{
  "num_key_value_heads": 1,
  "head_dim": 96,
  "intermediate_size": 1536,
  "parallel_block": true,
  "train_tokens": 396400000
}
MLP neurons of a small language model. Each row is named by its layer, matrix (up: input weights) and neuron, and shows model dimensions 208-303. Each number is 200 + 20 x the weight over its row's rms, rounded and kept within 0 to 999.
After each neuron's rows, "fires on" lists the tokens most often at its 100 highest values on Wikipedia text that the model never trained on.

L8.up1528,157,189,175,232,204,167,190,209,223,196,192,198,218,248,221,222,229,177,200,233,201,211,173,212,199,172,211,195,221,189,206,193,230,197,162,162,168,201,220,192,171,254,207,185,188,190,185,205,174,188,174,221,207,181,198,233,196,213,162,198,184,181,223,222,222,238,201,214,192,204,186,197,228,192,220,193,205,215,204,200,188,171,193,209,193,194,216,221,183,200,195,220,194,202,235,187
fires on: "s", " 6", "ers"

L8.up132,220,188,226,223,195,174,198,189,175,196,189,232,177,206,187,190,212,200,206,224,209,204,188,209,170,209,197,183,196,205,200,216,204,214,176,193,218,187,204,204,207,184,175,222,195,192,195,208,193,204,198,196,225,218,261,220,208,239,175,196,201,199,197,168,201,173,217,204,212,169,215,240,216,207,216,209,177,196,189,193,218,253,171,243,235,199,186,185,195,198,203,204,197,186,209,196
fires on: ":", " remained", "°", " because", " Gl", " years"

L8.up1327,210,185,236,210,194,208,221,195,230,186,205,180,233,176,214,209,179,179,156,161,228,210,197,197,209,201,197,173,187,197,200,203,227,206,215,218,203,190,216,178,189,206,198,194,160,240,208,209,215,203,168,201,159,182,188,193,215,216,203,213,233,182,162,195,185,217,204,234,184,214,267,190,168,202,204,214,185,190,204,192,191,171,195,180,236,184,224,205,183,194,238,208,211,158,197,183
fires on: "-", "gen", "d", "atic", "ly", "gi"

L5.up3,244,176,200,223,167,138,214,175,185,213,215,209,221,187,164,181,197,219,191,222,186,170,218,202,171,237,186,177,247,181,220,180,194,210,178,173,176,250,202,168,189,229,228,206,168,215,172,186,235,200,190,172,234,223,221,205,216,233,206,198,195,215,190,203,212,170,186,189,209,202,194,191,168,192,178,210,184,205,197,229,208,193,205,227,220,207,172,198,218,202,225,192,165,230,214,235
fires on: ":", "mo", "°", "ta", "ma", "come"

L8.up516,209,195,203,203,172,187,234,177,212,208,221,205,197,179,217,191,201,215,172,211,195,201,189,200,177,197,168,173,206,223,211,194,205,195,198,172,238,191,213,172,238,163,176,206,210,225,175,218,195,206,220,213,192,231,218,203,214,200,199,156,227,169,207,196,223,194,203,203,199,214,213,194,199,212,191,250,190,220,203,235,191,213,191,195,229,210,207,171,178,188,203,210,147,222,228,197
fires on: ":", "′", "ment"

L7.up134,198,207,182,192,211,223,222,191,211,207,213,210,209,219,221,212,247,180,224,218,200,178,194,218,199,201,199,199,234,202,193,202,212,200,199,221,187,189,200,208,177,219,203,202,205,195,186,228,201,223,243,225,204,205,212,254,216,203,191,215,213,188,236,212,232,197,186,202,174,211,187,203,241,220,225,188,199,193,212,208,159,182,165,171,155,186,234,197,182,183,189,212,189,228,209,165
fires on: " years", " year", " War", ")", " months", "s"

L8.up573,185,189,177,185,210,217,195,222,181,165,204,236,183,213,186,200,214,197,250,200,230,194,236,196,214,198,201,204,164,241,187,225,180,186,221,180,197,221,165,164,187,212,187,209,186,225,220,216,202,210,193,173,233,168,208,227,192,195,198,193,178,162,200,174,199,200,180,196,196,185,210,221,187,195,208,226,192,198,236,211,220,183,210,186,202,168,197,216,165,225,198,221,227,217,197,220
fires on: " in", " of", " after", "\n", " from", " During"

L7.up676,197,206,206,218,204,196,226,174,210,177,177,234,184,203,219,179,205,216,234,198,193,188,199,218,161,222,194,193,178,198,211,206,173,181,215,187,174,194,222,201,207,187,210,160,174,176,220,207,188,203,180,233,176,186,211,183,184,193,221,227,236,231,200,198,226,218,203,191,215,197,191,207,193,186,214,192,179,189,223,161,195,174,205,229,209,193,168,221,194,186,223,220,170,194,193,208
fires on: ",", " in", " used", " and", " &", " by"

L5.up877,194,193,232,204,219,211,200,204,177,164,167,209,211,191,207,183,190,217,202,216,204,198,204,199,201,185,200,179,188,230,227,205,165,188,185,158,203,198,190,205,205,226,196,225,182,178,217,226,186,203,173,217,175,219,200,178,193,231,200,206,191,231,195,175,185,213,205,168,194,178,178,197,215,188,205,202,180,186,205,221,187,184,181,211,164,254,225,239,210,198,182,217,197,197,168,184
fires on: "=", " of", " in", " and"

L8.up296,211,216,195,173,208,175,204,242,192,190,190,153,213,189,172,206,197,248,216,215,179,197,188,214,183,206,177,193,212,234,208,183,206,239,190,181,197,224,195,170,230,175,186,210,215,197,202,203,192,203,212,232,209,213,228,193,223,208,194,187,172,173,253,204,198,231,204,234,187,210,173,237,175,225,218,207,178,189,189,210,222,202,207,190,205,182,216,187,225,204,192,205,187,189,183,204
fires on: " |", ":", "š"

L7.up1120,198,194,197,214,222,175,217,179,204,197,219,204,201,219,201,187,180,175,192,217,187,190,205,188,213,208,177,221,172,219,210,210,207,205,205,237,216,195,254,202,189,193,213,188,177,222,190,185,181,211,202,220,174,232,166,199,218,229,169,239,197,218,192,177,210,204,222,144,176,197,221,196,179,189,233,224,181,232,222,185,207,158,203,209,194,206,202,181,137,234,196,226,213,196,176,191
fires on: " |", "|", ";", "4", " with", " very"

L7.up1021,203,218,237,197,220,197,213,192,206,142,181,211,181,220,187,161,204,188,233,187,188,185,192,196,182,205,205,181,158,161,236,180,250,204,176,183,216,185,181,175,222,191,191,191,207,187,230,217,222,236,211,210,180,183,204,190,212,221,193,148,227,207,200,194,222,183,161,203,214,224,184,239,197,191,209,184,218,206,231,164,200,243,209,203,215,210,206,217,196,211,220,189,179,174,210,191
fires on: " of", ",", " in", "ern"

L5.up242,220,152,200,223,184,199,205,211,191,195,205,194,219,213,188,191,190,199,198,183,227,182,205,175,171,205,216,163,211,212,192,190,227,209,225,194,197,223,238,208,210,206,180,193,207,208,217,206,211,166,193,212,211,193,192,191,180,212,183,195,207,199,218,201,173,205,197,200,206,212,199,179,197,232,206,198,203,190,180,191,179,195,155,179,207,192,215,168,203,190,193,188,191,172,224,217
fires on: "ti", "-", "d", "li", "iga"

L7.up1073,180,189,189,177,182,212,209,199,177,167,194,242,207,223,213,210,186,226,208,194,148,231,215,212,218,222,189,224,229,204,177,195,201,174,220,170,230,210,181,180,199,205,185,195,225,189,240,224,208,189,179,195,203,223,185,206,224,164,216,223,174,213,171,180,175,222,203,191,229,205,239,191,210,195,184,215,189,214,211,211,212,193,184,216,209,191,211,198,215,225,219,175,218,218,222,222
fires on: ".", " is"

L5.up719,196,181,196,211,207,184,216,181,183,227,183,190,210,229,199,193,201,159,223,213,227,175,241,189,237,195,186,177,200,196,229,213,212,188,224,247,226,203,211,192,233,199,178,191,202,216,182,183,187,146,201,231,185,216,181,207,215,174,212,176,187,216,193,178,209,194,193,180,210,227,191,183,176,194,207,204,175,202,201,184,216,178,211,225,198,240,204,158,197,175,205,180,180,212,175,202
fires on: " |", ";", "vis", "lt", "p"

L5.up982,200,227,213,203,179,204,205,222,183,195,214,168,218,207,217,182,220,205,268,179,208,202,194,194,182,183,203,199,148,208,203,179,196,200,195,187,161,227,214,180,220,226,195,208,183,210,222,183,181,212,183,221,210,205,201,208,201,188,187,203,192,189,191,211,204,198,216,218,222,219,204,174,182,215,222,216,169,219,202,216,196,224,191,188,181,223,199,194,227,205,220,198,244,207,220,207
fires on: "ed", "d", " as", " only", " to"

L4.up852,199,240,201,182,203,193,221,182,215,236,231,212,217,215,194,235,196,211,207,211,209,227,227,223,184,209,182,198,213,181,160,216,212,192,164,220,227,193,224,174,196,196,215,195,175,205,180,224,175,194,238,194,174,210,169,194,174,217,193,182,207,206,190,207,160,242,222,192,198,227,209,212,189,182,206,193,213,251,217,190,190,192,184,213,213,206,201,227,210,227,213,205,209,233,183,170
fires on: " |", ";", "ction", " years", " part", "ss"

L5.up696,178,189,188,197,232,228,227,173,177,223,171,186,221,180,205,224,192,172,182,224,197,204,218,188,185,205,224,204,187,193,184,221,233,209,200,209,195,209,191,167,184,213,181,238,234,160,206,192,193,205,220,200,144,228,214,188,224,238,222,220,180,160,238,190,212,209,224,197,174,197,221,183,192,179,163,211,204,205,208,154,211,165,218,215,204,210,220,198,243,200,230,200,180,205,211,201
fires on: "ly", " later", " court", " newly", "BC", "ve"

L7.up910,190,218,158,208,202,190,197,193,188,160,185,213,179,209,212,193,186,190,170,178,219,205,225,164,210,175,236,202,216,180,212,218,180,205,219,176,242,209,179,208,157,215,191,205,192,188,176,217,222,202,191,214,255,209,218,181,199,197,215,219,151,207,218,205,207,194,204,167,199,189,217,186,183,199,221,214,199,175,250,202,207,171,150,189,201,209,201,204,179,208,233,232,203,245,175,223
fires on: " in", " of", " on", "en"

L4.up1089,227,199,183,158,200,219,205,202,188,191,189,193,200,217,201,157,201,218,198,221,175,168,217,196,177,202,198,245,220,188,216,249,198,181,235,202,217,206,215,209,219,210,190,195,203,193,232,218,218,208,165,189,212,214,190,213,192,189,196,207,198,213,207,204,142,209,171,234,210,208,190,176,209,202,200,187,218,188,198,232,205,206,176,181,177,198,201,182,189,216,211,189,216,190,247,188
fires on: "'", "-", ".", "que", "da"

L7.up471,201,159,179,185,197,226,235,182,222,183,189,208,190,202,210,204,218,219,211,204,188,208,226,192,223,219,183,225,204,233,169,179,190,194,224,216,210,183,192,196,161,186,199,220,197,170,204,191,222,231,172,235,213,188,215,185,179,210,204,183,217,165,225,212,210,225,179,205,209,197,217,227,224,191,205,202,177,182,228,219,214,191,201,215,195,208,213,175,201,237,201,179,218,188,213,207
fires on: ".", "\n", "-", " and", "ly", " of"

L7.up184,215,174,193,213,207,206,235,174,211,219,206,204,190,179,163,190,157,193,252,224,225,159,180,185,198,228,216,216,198,202,244,205,204,222,182,184,225,205,187,226,216,198,204,167,217,181,209,163,179,212,184,194,228,214,211,165,213,185,169,180,170,208,244,228,203,206,154,168,206,212,213,226,208,206,183,217,176,146,222,179,211,210,211,224,213,235,184,204,206,214,202,199,161,180,186,195
fires on: " in", " as", ".", "es", " of"

L5.up841,193,184,210,189,228,204,223,201,174,199,184,190,224,225,227,185,209,169,203,202,213,150,209,189,200,212,202,178,182,202,184,211,214,187,192,205,152,218,194,234,174,165,214,223,180,201,210,179,255,155,172,215,235,199,174,234,219,205,185,206,189,209,189,219,198,215,209,207,228,196,194,176,214,200,203,203,194,216,199,208,198,168,183,210,190,249,211,185,239,214,212,218,212,198,210,167
fires on: "d", " to", "eg", "xi", "ed", "adi"

L4.up744,199,211,206,199,207,213,213,190,184,187,197,162,198,201,215,238,188,180,184,188,215,194,221,231,167,191,195,215,186,214,198,224,212,221,178,206,261,210,227,240,168,212,183,206,226,189,242,205,184,215,201,192,175,229,223,209,226,231,196,210,210,167,239,178,242,215,212,206,168,224,237,186,157,248,218,205,162,238,186,206,194,213,210,199,174,196,207,210,171,185,206,211,206,206,216,203
fires on: "|", "ly", " newly"

L4.up140,196,189,173,199,153,172,220,229,236,205,190,202,188,204,204,191,198,236,194,199,214,172,217,190,180,196,217,216,221,236,201,231,203,187,190,189,197,231,221,180,199,221,177,194,241,182,231,216,194,187,228,231,180,200,216,206,211,188,176,189,221,202,197,172,232,217,202,194,180,204,208,206,204,206,190,229,199,188,194,204,219,223,186,175,218,237,189,183,188,214,169,237,214,198,227,181
fires on: "-", "ment", "ction", "0", "10", "or"

L7.up1110,171,203,203,201,195,214,193,176,230,228,237,224,189,204,168,192,198,246,239,212,195,178,185,190,197,199,209,183,165,247,216,209,207,198,206,214,190,253,206,208,230,242,169,229,201,213,175,214,191,225,167,220,226,210,214,247,185,196,188,162,198,164,194,203,209,209,164,185,216,205,192,196,215,215,185,206,214,190,220,193,192,208,217,177,227,240,227,170,196,170,220,202,203,178,196,183
fires on: ",", " and", " was", " of", " as", " in"

L5.up984,210,179,184,211,198,195,216,203,171,192,191,207,171,222,187,210,199,205,178,221,209,202,213,222,158,224,178,172,229,195,207,187,175,209,235,166,201,196,186,225,174,221,167,212,218,185,236,226,227,220,164,198,213,173,188,196,213,221,190,176,243,206,232,164,129,179,218,208,192,172,188,196,179,196,224,194,206,210,220,202,176,219,193,209,195,202,191,220,171,178,234,172,216,227,231,203
fires on: " as", " not", "vis", "ment"

L7.up791,159,187,197,235,167,182,197,195,198,193,195,181,198,227,218,219,193,183,221,177,213,157,178,219,163,225,199,188,193,226,196,194,196,218,187,165,201,210,198,218,196,212,218,212,223,187,200,149,164,171,175,199,210,199,206,195,197,217,164,192,173,212,210,224,174,214,190,197,178,169,198,224,228,216,218,197,201,191,219,234,199,211,178,204,201,201,190,181,222,199,204,186,213,169,186,193
fires on: ",", " such", ")", " known", "s"